Part of a small language model's weights.
Training: a variant of Adam for these matrices, 6199 steps.
MLP neurons of a small language model. Each row is named by its layer, matrix (up: input weights) and neuron, and shows model dimensions 48-111. Each number is 128 + 32 x the weight over its row's rms, rounded and kept within 0 to 255.
A block is one neuron, or neurons of one layer that tend to fire together. Before each block is what it responds to, as a language model described it from the Wikipedia text at the highest values.

Description: Table cell values. Numbers or blank cells inside pipe-delimited Wikipedia tables, right after a | separator, such as scores, vote counts, decimals and years.
L6.up3943 [120 132  98 117 171 126 190  84 175 129 135 129 129 147  83  77 152 157 116 176 158 156 117 105 127 130 129 117  80 137  89 100 125 117 180 123 140  73  94 160 135 117 179 143 146 106 152 155 113 119 142 101  98 127 126 114 149 107 130 129 136 154 164 172]

Description: Initial P in foreign names. First word-piece of non-English proper names and abbreviations, especially capital P (also M, K), as in Poulos, Poti, Pimpalzad, PDC.
L4.up1106 [ 91 103  90  81 119 107 114 154 113  84 171 115 114 135 106 135 103 139 205 120 137 198 123 165 192 190 156 144 160 180 145 104 120 138 108 122 141 109 151 131 151  97  95 151 139 155 145 126 132  91 122 147 209 112  99  70  81  80 131  72 180 103  87 135]
L4.up2375 [131 107 104 123 126 148 113 200 112 138 162  59 147  91 133 122 153 194 159 110 159 108  92 161 133 157 186  64 104  45 170 144  97 109  74 128  99 144 161 151 140  51 132 119 130 138  72 138 103 185 143 108 127  74 149 136 114 144 135  93 125 161 125 163]
L4.up2506 [153 151 164  99  98  99 159 123 119 142  86  99  77 105 124  74 196 153 122 121 130 101 123 111 163  94 139  93  98  80 144 156 190 155  95 122  55 145 170 112  94 121  97 102 145 121 128 144 126 129  67  99 144 197 162 160 125 149 197 140 130 147  84  85]
L4.up2549 [145 112 140 150 134 117 112 131 132 112 126 143  98 141 102 131 148 121 102 243 122 179  75 125  94 149 140 197 121 153 108 139 131  96 128  84  97 123 150 114 168 120 160  88 160 151  98 149 184 138 146 138 103  96 118  82 136 159  94 129 106 133  81 171]
L4.up2831 [146 121 123 123  68  92 154 148  88 137 136 123 152  88 113 107 100 120  94 142 152 106 105 147 131 111 184 115 148 121 189 163  96 229 156 133 165  90 143 166 110 113 110  84 130 157 188 119 101 153 169 135 136 145  80 145 134 173 127 110 117 188 122 112]
L4.up3056 [115  87 139 132 147 153 120 163  98 132 200 121  45 184 151 120  76 186  45 150 136 140  96 177 137 104 124  81 178 122  92 196 123 147  85 122 164 156 204 126 158 203 157  80 156  75  74 142 197  90 129 149 155 160 202 126 133  95 125 147 110 168  93  77]
L4.up3753 [101 117 118 149  88 113 123 135 134 124 100  95  85 111 115 158 121 141 132 145 110 136 105 194 142 152 123 124 125  88 132 115 112 122 104 114 170 150 109 108 141 185  85  87 175  95 119 120 133 135 204 124 110 100  67 153 144  94 158 138 162 168 149 118]
L4.up4344 [ 97 167 148  94 164 129 156 146 133  79 115 175 122 103 174 129 151 151 175 159 135 128 117 102 145 109 119 160 120 124  72 139 137 138 123 131 173 202 186 122 150 135 181 107 175  72 135 143 121 116 102 163 178 129  77 115 135 132 144 126  97  99 169 152]

Description: Set-phrase continuation points. Mid-phrase words or word pieces whose next word is nearly fixed, such as followed (by), Washington, D(.C.), very (seriously), aimed (at), plus some line breaks before headings.
L6.up4576 [119 156 149 123 168 113  63 159 107 119 166 140  82 139  74 159 123  86 173 108 116 139 129 108 107 133  95 136  65 139 122 138 162 156 170 125 126 155 159 174 168 114 124 147 178  87 159  95  80 112 119 111 111  72 124  88  84  93  79 131 149 187 115  53]

Description: Numbers in table cells. Number tokens inside wiki table cells, usually right after a pipe and before the next pipe, such as scores, vote counts, and squad numbers (86, 35, 14).
L5.up1416 [104 167 135  92 174 190 147 121 133  86 158 156 129 134  97 101 170 136 138 140 135 132 110 123 138 135 118 104  94 109  98 141  67 155 168 110  92 103 173  67 174  94 138 176 104 141 130  78 137 162 133 127 128 132 141 116  89 143  93 125  98 112  92 129]
L5.up2047 [ 96 164 171 112 146 151 149 161 126 110 174  85 120  91 121 112 199  93  88 108 140 114  94 104 144 127 105 165 175 117 138 140  90 120 172 116  90 122 144  94 178  79 157 112 104 132 151  80 105 146 134 139  71  98 149 160 115  99 192 102 107 193 187 130]
L5.up2877 [141 133  99 137  49 139  95 148 140  81 151 128  93 159  87 120 152 116 171 130  91 143 148 135  63 104 152 149 128 136 185 136 137  90 164 180 151 121 112 104 170 141 157 102  88 136 126 144  64 120 152 144 138 124  89 175  91  68 203 110  88 125 153 108]
L5.up3017 [104 155 157  41  98 146 152 138 105  85 147 199 126  69 119  56 182 160 149 132 151  88 132 117  90 156 134 175 146 159 171 175 119 185 121  82 174  97 168 105 139 108 102 134  78  87 172 163 125 115 157 121 138 178 152  85 161  70 183  83  84 160 123 149]
L5.up3671 [101 106 123 139  97 118 143 154 189 140 135 159 183 163 179 189 131 134  59 118 111 164 155 128 129 144 105  43  97 143  89  81 120  93 151 106 145 138 129 119 173  88 119 102 110 181  94 113 100 154 134  56  58 114 217  62 122 102 101 105 143 110 154 143]
L5.up4258 [112 116 142  48 148 132 133  91 177 108 115  91 111 146 130 117  89 146 124 151 104 139 142 152  70 155  89 116 131 111  99  90 187 112  73  72 164 111 118 111 103 165  80 118 107  84 129 121 160 219 142 122  98 108  73 131 138 179 164  98 152 132  92 174]
L5.up4315 [171 127 143 152 150 139 187 147  85 110 143 119 171 151 130 163  61  98 145 136 122 115 178 147 125  92 147  43 161 116 172 165 146 140 187 111 143 125 141  96  73 113 115 154  70 107 127  89  63 175  77 110 127 130 101 145  66 132 140 100 100 107 147  90]
L5.up4954 [153 122 153 118 149 115  98  96 105 147 100  74 185 149 145 136 111  95 106 126 155 132  77 115  92  96 111 200 172 157 116 183 178 161 111 124 145 166  79  96 121 127 137 148 123 182 106 181  69 143  94 132  49 150 117 188 105 188 136  88 161 140 133 167]

Description: Eastern European name starts. First pieces of Slavic, Baltic, Greek or other Eastern European names and words, often in tables or lists, e.g. Z(inaida), K(oz)ell, N(itra).
L6.up844 [103  87 139 126 117 120 116 166  89  62 113  69 117 120 115 153 108 137 159 141 100 143 105 122 170 125 114 108 106 155  96 158 159 123 148 116  62 123 139 137 114 112 128 128 124  82 209 160  72  97 137 117 142  83 142 146 112 126  95 109 146 197 117 115]

Description: Action phrase completions. Words in sports and biographical narration that complete an action and await a preposition or dash: scores (beat St Johnstone 4–1), phrasal verbs (went on, came under, set aside), objects (bumped him).
L4.up273 [133 110 111 122 109 112 146  95 120 125 119 106  98 112  90 139 137 120 140 129 130 159 137 186 123 102 136 130 110 233  90  55 131 105 142 130  91 133 182  73 135 115 113 162 195 146 128 113 149 104 131 131 112 167 136 160 149  96 117 148 117 153 107 152]
L4.up787 [130 145 156 100 157 112 118  97  73 109 126 150 121 131 123  88 155 127 135 115 104 177 116 148 113 109 123 142 107 141 141 142 112 129 110 110 153 143 175 101 143 143 113  95 163 119 145  67 126 128  76 114 151 174 172 168 161 162 181  75 109 123  89 130]
L4.up2367 [ 67  87 166 116 121 173 132 149 109 129  57 105 104 154 165  94 127 147 181 109 126 123 158  84  76 147 112 124 113  98 160 145 114 163 189 191 112 180 108 130 132 142 187  88 109  83 129  97 107 136  46 143 131 146 106 170 140 113 141  80 150  83   8 130]
L4.up2376 [ 92  93 172  98 116 175 116 144 133 153 190 143 111 154 163 161 122 120  97 153 170 210  78 135 143 176 128 125 135 105 121 129 163 127 155  52 155 179 148 177  52 113 103 140 164  97 103 116 110 118 108 173 118 139 131 153  92 159 108 139  59 128  96  98]
L4.up2381 [116 122 142 102 124 171 151 136 113 142 180  88 169 131  73  26 112 126 109 166 117 166 101 126  90  40 121 156 165 120 146 173 192 240 125 123 113 113 132  91 137 110 168 123 123 136 114 132 101 148 122 179 155 197 126 106  74 171  74  86 115 108 130 143]
L4.up4144 [122  88 112 126 110 142 149 124 121 115 144 104 143  78  54 166 146 161 185  99 159 157  84 175  96 120 164 151  76 107 150 182 171 169  88 127  93 162 112 156  91 158  97 111  83 137 151  76 150 112 134 104 182 127 134 129 103 202 161 102 159 189 142 116]
L4.up4796 [127 133 164 142 147 164 164 114 161 106 153 143 116 138 104  82 137 167 161 171 163 185 117 131 144 175 151  50 118 154 143 133  83 151 199 186 157  96 167  64 221 154 154  81 135 127 144 102 125 130 115 168 134 169 151 143 123 132 136 154 116 120  98 116]
L4.up5285 [198 158 144  87 135 126 125  82 119 135 137  78 141 138 103  64 145 173 120 153 174 125 138 122 125 141  90 193 158  96  87 125 118 180 122 141 123 134 167  86 111 166 150 127  81 118 146 128 101 108 137 179 135  92 161 131 112 174  71 157 152 121 164 134]

Description: Digit-group separators in numbers. Commas and decimal points inside numbers, especially vote counts in election tables (158,404; 6.23 m; 552.724), plus some table digits.
L5.up235 [193 136 153 156 130 155 109 131 143  99 140 119 118 169 125 116 180  82  98 103 137 151 117 120 128 105 160 137 182 156 167 111  59  98  86 164 163  83 121  91 115 143 199 169  97 111  75 146 157 158 166 123  96 113 156 109  62 119 152 107 152 194 106 161]
L5.up410 [105 100 182 156 101  80 185 154 149  92 145  62 145 143  66 167 161 131 196 101 173 110 110 115  79 167  89 141 154 163 113 162 105 102 129 120 121 140 104 151 162  88 103 125 166 172 140 182 117 105 164 122 153  99 113 149 139 109 167 192 124 123 134  98]
L5.up1399 [128 162 142 182 142  57 148 171 139 107 109 118 152 129 184 140 118 122 146 113 128 129 155 161 149 130 141  76 135 143 130 113 102 114 141  80  66  96  97  51 105 168  95  95 136 198  91 164 137 133 170 159 128  50 129 137  98 123  99 118 143 160  68 102]
L5.up3209 [ 97 112 186 144 116 133 135 130 167  31 145 183 128 173 117 205 163 141 149 172 150 177 114 255 137 112  65 112 132 111 129 193 181  98 141 170  45 110 123 141 177 120 144 194 141 152 146 150 140  60  83  94 165 110 127 158 106  75 151 142 186 150 124 139]
L5.up3326 [132 175 117 168 128 136 136  98 227 139 102 159  81  88 124 147 162 128 145 159 110  83 138 155 120 129 103 135 132 126 113 127 170 126 114 128 141  80 160 117 163 157 182  99 125 142 182 137 134 139 147 136 130 135  85 168 109 167 160 198 116 154 177 168]
L5.up4273 [129 140 126 120 165  70 104 126 136 163 189 121 129 168 170 133 146 157  87 117 139 148 149 173 207 148 133  50 113  85 145  82 133  90 125 133 100 126 139 134 142 111 128 129 122 139 152 135 113 151 140 143  76 100 149 116 146 112 121 160 136 152 146 123]
L5.up4468 [ 63 127  92 128 161  99 158 155 168 119 121 132 168 147 107 104 124  93 100 140 123 126 152 124 137 130 103  80 175 119 111  97 152 136 150 135 159 110 139 106  77 126 152 169 106 170 125 152 165 142 119 170  98 154 151 151 105  67 126 120 148 121 161 116]
L5.up4484 [140  25 115 131 177  46 123 127 162 159 115 121 173 176  90 125 125 134  99 154 107 137 146 170 115 101 102 125 120  90  96 141 115 143 149 100 149 154 185  93 150  23  81 158  80 140 135 133  95  98 129 136 124  70  54 110  96 175  87 127 141 176 127 109]

Description: Digit-group separators in numbers. Commas and decimal points placed right after the leading digits of a number, mostly vote counts and populations in tables, as in 224,764, 4,000, 22.5.
L6.up1339 [145 148  78 138 117 117  87 134 180 129 104  56 123 169  75 115 148 107 151 111  85  93 132 141 122 133  85  90 169  91 138 127 113 148 120 118 140 164 138 170 171 143 176 133 132 157 118 111  85 173 156 111 135 124 123 134 150 183 115 117 144 109 129 125]

Description: Thousands-separator commas. Commas inside large numbers after the leading digits, mostly in tables of votes, population or areas, such as 15,573, 7,859 and 1,500.
L4.up174 [108 124  85 111  88 105  84 137 143  86 122  95  87 197 108  92 153  71 110  73 119 157  72 161 154 169 183 115 163 173  96  97 127 116  82 100 146 152 139 116 111  91 194 134 136  98 122  89  83 170 160 110  77 146 152  83 119 159 136 109 131 129 127 183]
L4.up292 [149 168 113 119 201 160  93 125 197 137 123 120 160 107 120 171 118 108 153 148 140 150  99 136 126  88 159 141 149 126 123 112 139  81 145 155 138 119 184  95 114 161  78 143 119 109 108 173 173 190  93 131 136 131 172 162  57 119  73  96 132 198 107 161]
L4.up462 [126 137  98 213 109 120  62 107 133  99  51 119 115 144 163 133 168 107 109 143 191  68 109  93 136  37 131 128 117 134 135 109 133  66 103  98 143 127 184 141 118 191 129 156 139 116  57  93 130 143  61 145 151  89 150  89 133  84  97 137 103  91 121  86]
L4.up1869 [191 130 136 159 155  73 184 205 104  81  24 104 142 140  87 138 132 130 104 128 180 180 171 109 133 191 112  97 134 127 165  80 134 139 169 136 114 102  86  96 134 110 118 129 157 106 155 160 101 153 120 105 130 114 100 102 127 109 142  63 118 113 116 115]
L4.up2206 [ 91 165 150 144 133 151 127 103 128 154 124 122 120 154 152 137 127 145 169 135 134 126  96  73 116 109 127 157 160  91 144  77 130 128 113 162 141 145  83 127 112 161 143 131 132 183 129 131 133 111  96 120 126 121  96 140 133 117 137 102 100 107 176 139]
L4.up2863 [135 173 123 166 113  97 231  81 112 134 129 141  89 168 142 102 151 151 157 146  41 150 160 148 161 127 120 178 113 132 121  96 149 114 123 142 112 190 114  77 117 141  94 169 142 119 176 173 163 161 101 194 164  66 130 115 125 153  48  91 211 124 153 129]
L4.up4220 [ 51  88 135 187 129 116 173 118 126 109 163  85 101 152 150 149 130  69 130 157 127 150  96  90 170 151  86 118 190 125 144 130 171  99 162 182 112 100 129 131 181 134 121 158 137 145  93 124  92 142  67  95 135  91  74 128 152  88  82 124  91 130 122 128]
L4.up5295 [170 111 135 161  98 115 122 108 114 176 154 155 106 172 110 126 123 121 131 134 115 128 120 151 155 131 132  65 161 100 197  99 164 135 154 150  79 121 145 114 103 131 138 105 114 162 200 172 102 127 112  57 158 127 127 141  97 143 200 113 180 136 181 110]

Description: Sports match results. Score digits after a dash and the word right after a win or defeat in sports reports, such as 7–5, 4–1, in the final, finished ninth.
L5.up3344 [103 119 138 117 166 160 148 123 118  87 122 124 103 118  98 108  55  81 151  87 116 147 141  61 150 193 126 124 107 138 140 127 178 115 132  98 142  98 182  93  89 131 112  98  91  92 124 139 133  99 105 159 162 156 184 162 104 145 114 131 186 105  80 174]
L5.up3464 [140  63 110  56 139 130 112 162 116  95 128 145 142 130 110 106  54 125 109 149 154  82 135 168 142 100 122 142 120 110 134 166  67 149 178  62 108 174  97 148 157 181 105 122 131 167 134  95 163 107 126 104 132 122 129 118 131  90 104 145 108 123 122 176]
L5.up3612 [114 122 151 158 172 116 126 143 103 132 128 153 125 105 132 128 123 156 119 137 108 187 145  97 117 128 127 132 127 120  84 129 126 128  80  90 174 123 161 124  57 159  99 117 153  76 144 119 137  65  96 189 135 158 182 153 118 109 117 184  91 102 110 103]
L5.up4564 [ 75 108 146 129 131 156 156 150 108 183 176 129 154 134  96 157  92  87  91 125 126  62 146 116  53 109 144 146 162 132  80 101  91 144 145 128 140  81 147 148 133 175 106 155  97 111 152  88 136 123  70 149 142 191  87 120 155 156 133  92 114 116 134 120]
L5.up4629 [ 76  93 122 166 139 129 124 129 136  82 121 118 106 156 147 129 140 116 193  62 156 157 103 107 185 129  92 106 104 155 118 155 146 110 152  91  99 124 155 154 134 136 103 165 166  75 130 120 122 115 111 144  90 167 183 105  83  82  62  86 149 101  75  80]
L5.up4756 [156 128 120 172 136 166 116 117 130 134 135 136 132 121 171 140 116 170 140 167 113 123 117  62 133 155 113  95 139 160 159  83 107 152 110 190 104  96 126  82 158 142 113 154 122  94 109 178 140 158  89 185 139 129 158 107 172 165  80 132  75 138 147 120]
L5.up5062 [167 116 118 105 127 110 136 145 124 123 123 148 130 159 150  85 165 144 121 140 133 177 151  95 101 124 116 159 141 160 152 143 158 150 129  66 102 159 133 108 139 105 141  96 119 157 132 119 167 102 167 102 149 137 137 125  99 132  86 121 160 146 126  85]
L5.up5375 [146  86  61  98  85 114 102 114 127 131 128 149 107 130 130 105 129  91 101 201 127 156 119 123  71 139 113 142 129 132 192 114 139  79 156 131 126  97 149 123 125 150 134 161 151 107 194  90 165 113 176  81 231 104 165 120  90 119 113 150 160 180  61 153]

Description: Money and valuation contexts. Tokens in passages about money, prices, valuations and ownership, such as billion in "valued at $2.8 billion", price, proceeds and ownership; also weak scattered hits.
L6.up2485 [133 162 164  62 138 109  97  78 180 128 148 145 132 155 121  65 162  88 151 154  47 131 153 155 105 110 118 148  85 121 126  85  75  86  66 113 100 189 109 140 112  94 132 124 106  93 163 146 148 177 150 109 123 137 114 107 167 183 120  80 175 125 120 101]

Description: Monetary amounts and quantities. Digits, "million", "dollars" and unit words in money amounts and measurements, e.g. $30 million, 79,000 metric tons, 2.11 hours; weaker on pronouns after verbs like announced or agreed that.
L4.up146 [133 134 107 123 141  88  78 145 168 111  86 196 197 139  94  88 168 140  78 109 181 145 185 118 137 147 159 134 116 132 114 180 113 153 122 149 113  88 173 103  69 159 102 109 142 143 169 183 128 141 133  67 158  91  97 147 139 115 111 104 123  82  95 124]
L4.up583 [154 190 162 143  68 142 185  85 160 115  63 130  97  96 143 143  89 123 122  76 153 182 114 131 138 126  87 114 120 163 136 143 104 139  96 192 143  94 111 141 143 107 154 121 113 148 157 156 112 154 104 182 142 185 110 170 104 154 141 106 116 146 122 110]
L4.up939 [ 80 152 103  63 101 125 113 154 145 118 113 157 132  65 107 116 176 121 157 130 129 188 143  90 216 119 139 132  94  95 190  97  87 114 152 120  96 105 124 115  88 132 107 152 163 104  79 128 173 116  90 141 182 133 155 197 183 108  80 134 124 101 122 160]
L4.up1494 [108 146 142  54 159 103 126 146 128  79 126  98 122  54 111 133 117 122 142 104 186 103 101 139 133  59 162 154 109  64 129 126 155 133  77 146 106  98 153 100 104 153 169  91 115  75 143 122 140 179 108 103 185 138 129 144 155  93 145 102 199 113  70  64]
L4.up2497 [155 145 151 128 123  95 142  98 147 141 115 122 129  74 102  92 183 135 135 159 131  90  67 198 106  91 132 158 119 161 114 119 125 114 135  66 114 116 152  83 191  68  45 116 107 156 161 134  97 147 187 105  41 142 108 166 120 163 159 103 138  94  49 123]
L4.up3511 [214 113 138  65 134  90 158 151 158 104  94 120 107 107 135 114 151 130 138 116 121 148 123 125 146  81  86 143 133 133 163 112 169 135 130 130 104 154 110 164 135 126 112 114 130 153 181 112 109 141  99 124 151  57 142 202 151  71 113 141 218 174 105 164]
L4.up3748 [ 68 196 175 107 165  47 134  94 114  80 101 164  87 184 127 139 101  92 129 107 137 163  98 107  32  96 118 122 135  91 129  96  72 125  91 150 131 127  78  77 112 113 126 118 146 166 151 134 173 114  94 140 144 102  81 150  73 110 122 126 119 133 104  89]
L4.up3970 [ 98 130 194  83 172 153 143 158 160 114 135 158 103 111  93 160 136  90 157 110 159 143  93 144 115 149 140 127 131  96 174 131 126 174 106 114 134 105 171 148 121 151 119 134  97  86 184 159 101 187 138 157 115  98 102 127 131 125 169 149 187 129  79 122]

Description: Table cell values. Number, dash or short value tokens ending a cell in pipe-delimited Wikipedia tables, right before the next |, e.g. 0, +3, —.
L4.up515 [ 69 177 127  83  80 180  78  56 113 116 104 118  93 104 135 147 124 138 119 113 104 127  99 169 137 136 140 109 174  82 130 126  64 111 131 120 139 122 158 145 128 136 167 108 191 121 124 119 123 167  97 147 128 179 138  83 211 140  93 140  96 113 104 124]
L4.up1135 [148 162  93 134 146  79 150 120 150 170  99 181 166  75  52 146 130 118  90 150 158 154 149  97  77  91 152 153 128 117 124 116 176  72 107 140 119 103 111  65 157 111 185 104 155 154 107 124  59  93 173 102 158 155 138 149 124 133 135  82 144  73  95 114]
L4.up1760 [163 156  93 126 152 133 133 140 114 144  97  76 203 144 129 149 103 182 185 133 141 142 126 101 143 145 140 137 127 125 120 142 156 133 158  97 118  45 130 140 115 107 173  35 129 102 100 115  80 139 141 171  72 114 104 161 135 119 125  49 130 161 116 140]
L4.up2556 [ 95 116 140 119  52 139 133 201 103 108 141 124 130 108 179 143 118 104  40 138 117 149 119  75  95 162 166 159 120  92 103 187  77 130 124 107 138 111 160  69 118 154 120 163 144  66 158 159 100  89  76 117 117 141 104 147 131  51 158  93 134 106  57 114]
L4.up3500 [ 76 110  99 118 139 136 226 152 132 103 171 142  89 126  97 107 179 116 175 151 185 118 154 129 116 152 153 165 128 154 129 164 150 114 111  79 188 126 109 160 125 195 178 168 158 138  94 167  86 153 133 121 122 218 136 119 119 113  80 117  68 167  87 124]
L4.up4304 [126 135 160  72 123 170 114 106 149 189 119 122  85 145 148 132  90 108 112 177 176 125 127 129  66 129 119 122 177 155  66 118 176 179 167 105  87 134  80 155  83  74 149 143 165 132 149 167 123 105 182 137 135 112 128 143 126 142 138 121 111 150 161 125]
L4.up5240 [181 134 120 140 101 120 114 174 186 128  84 189 165 133  49 126 111  67 146 136 139 151 130 112 132 147 127  96 177 128 110 102 133 147 124 105 127  84 167  71 134  64 116 140 106 117 129 115  34 148 148 100  93 138 133 149  81 113 101 117 144 167 224 107]
L4.up5352 [109 187 131  95 145 157 121 126 157 198 121 112 105 142 103 150 165 138 179  85 132 208 141  73 156 152 111 180 114  80 163 160 126 104 126 141 120  88 150  83 119 144 112 157 135 173 154 139 138 153  76  87 143  90 114 123  55  89 110 123 125  83 171  84]

Description: Mid-name pieces, narrative verbs. Middle word pieces of foreign, often Slavic, personal names in sports tables and lists (Vat-utin, Gor-an, Djok-ovic), plus verbs or adverbs right after a subject in narrative (refused, named, actually).
L5.up2130 [138 122 132 150 132 137 135 169 152 121 126 111  69 149  60  93 153 112 195 111 103 119 142  94 138 147 153 118 164 188 118  83  89 142 109 106 192 110 144  67 127  91 182 152 149  92  79 179  98 135 129 120 131 172 107  88  98 171 145  54 182 135 104 144]
L5.up2810 [132 121 137  57  95 210 148 133 100 123 125 129  95 165 122  81 140 106 195 160 150 107 139 140 116 101 170  99  79 110 145 133 131 161 129 164  97 155 144 191 194 121 146  98 128  84 123 126 159 142  93 118 152 183 153 131 152  97 116 122  71 183 119 118]
L5.up2825 [ 95 134 176 109  79  79 117 128 128 143 189 122 112 147 129  71 138 119 151 104 101 123 154 145 112 130 116 113 142 111 124 138 110 128 115 130 143 184 162 124 146 169 108 140 146 100 158 118 169 108  63  77 154 129 107 112 107 139 107 147  92 150  46  83]
L5.up3269 [ 80 149 154 106 105 126 116  98  32 110 157 104  88 194 106  96 181 161 124 162 146 176  95 139 103 106 140 143 101 106 148 184 159 111  69 185  99  94 166  88 129 158  88 150 131  86 120 151  91  52 178 157 150 135  91 169 116 137 118  94  84 158 175  84]
L5.up4072 [139 135  99 132  67 172 159  83 154 146 126  77 163 113 109 145 154 135 130  96 130 193 176 126 167 130 148  78 187 107 146 119 129 136 158 135 125 137  98 120 151  87  99 101 156  67 146 122 202 132  62 142 152 136  50 150  73 145 152 157 128 113 124  30]
L5.up4480 [152 140 146 135 105 168 194 150 187 114 105 100 100 122 125 103 127 138 154 132 108 108  28 140 109 148 105 103 152 137 145 174  94  79 172 152 110 112 145 154 148 158 134 187 138  78  99 118 147  67  80 181 155 187 123 161 121  76 110 145 153 140 134  71]
L5.up4980 [ 83 134 140 133 141 152 135 201 108 142 161 107 140  81 125  71 118 148 140 142 115 114 118 118  71 178 169 129 147 200 170 178 115 126 124 147 105 132 146 152 111 107 155 176 137 103 113  76 161 144 112 143 109 139 128 119 139 148 105 155 121 145 108 149]
L5.up5111 [104 121 160 152 105 208  88 156 100  91 157 118 101 137 170 150 114 106 155 137  98 142  76 138 109  80 159  79 104 143  83 117 121  49 141 163 139 121 117 138 146 129  92 194 114 110  94 108 101 101 147 141 196 150  96 185  77 104  96 110 114 115 146 108]

Description: Monetary amount digits. Digit groups and magnitude words in money amounts after $ or £, such as $400,000, £60,000, $30 million, and other large counts like 4,000 followers.
L5.up42 [152 137 148  85 126 159 177 123 189  94  98 119  90 128 163 102 135  36  95 118 156 145 131 125 104 176 142 144 101 135  85 150  74 177  64 140  88 124 120 142 105 153  89 116  96 124 158 115 133 104  97 178 178  77  83 138 171 138  81 159 176  77 126 123]
L5.up261 [101 161 147 169 106 159 148 119 137 173 140 124 156 121  93 109 170 119 153 186 198  61 104 132 155 119 149  85 185  64 133 167 161 117 167 157  72  97 148 151 150  76  55  95 141  95 142 130 103 141  98 112 151 109 135 165 113 206 158 132 164 190 142 115]
L5.up829 [115 144 147  97  73 165 139 151 136 176 110  96 153 134 182 169  90  93 115 105 122 159  95  94 140 164 123 145 124  95 164  99 183 126 112 120 159 119 183  44 161 152 112 164 131 113 153 136  64 141  69 190 125  46 111 140  89 219 142  93 150 161 134 115]
L5.up980 [130 163  91 127  74 117 134 113  97 152 207  79 161 108 137 101 118 166 118 133 171 138 127 113 122 140 140 138 142 170  97 138 161 132 115 180  85 151 126 133  97 101 148 133 106 118 171 142 121 123 160 122  97 106 115 158  80 183 149 197 145 203 123 107]
L5.up1034 [134 101 162  98  98 119 145 114 147 124 150 133 153 115 138  90 121 130 167 126 203 140  92 167 128 129 193 114 131  55  83 131  90 102  87 105 121 100  71  81 124 102 126 180 157 146 166 121 136 176 113 135 115 141  83 123 157 120  96 134 132 172 103 182]
L5.up1835 [120 139 151 128  74 107 103 146 169 149 163 134 119  91 119 106 130  91 139 143 126  66 141 123 115 100 150 122 213 155 171 141 143 193 127 172 106 154 179 105 204 122 133 107  96 168 160 135  98 104 195 147 162 144  53 156 139  74 131 114 122 168 125 155]
L5.up2375 [ 97 132 129  89 172  92 140  93 153  49 108 162 110 110 137 152 108  63 128 107  86 137 126  92  98 130  94  82 136  69  67 155 178  88 121 127 119 159 119 121 125 150  83 135  54  96 168 143 182 123 129 104 152 101 123 148 110  93 177 138 117 131 123 147]
L5.up4188 [110 143 155  46 116 111 136  70 142 119  87 136 149  82 142 119 139 105  87 123 158 190 120 155 180 129 114 106 114 112  88  65 174 104 150 150 128 131 101 109  84 139  99 159 161 135 164 178 137  98 141 115 136 114 108 114 148 111  86 120 187 148 134 168]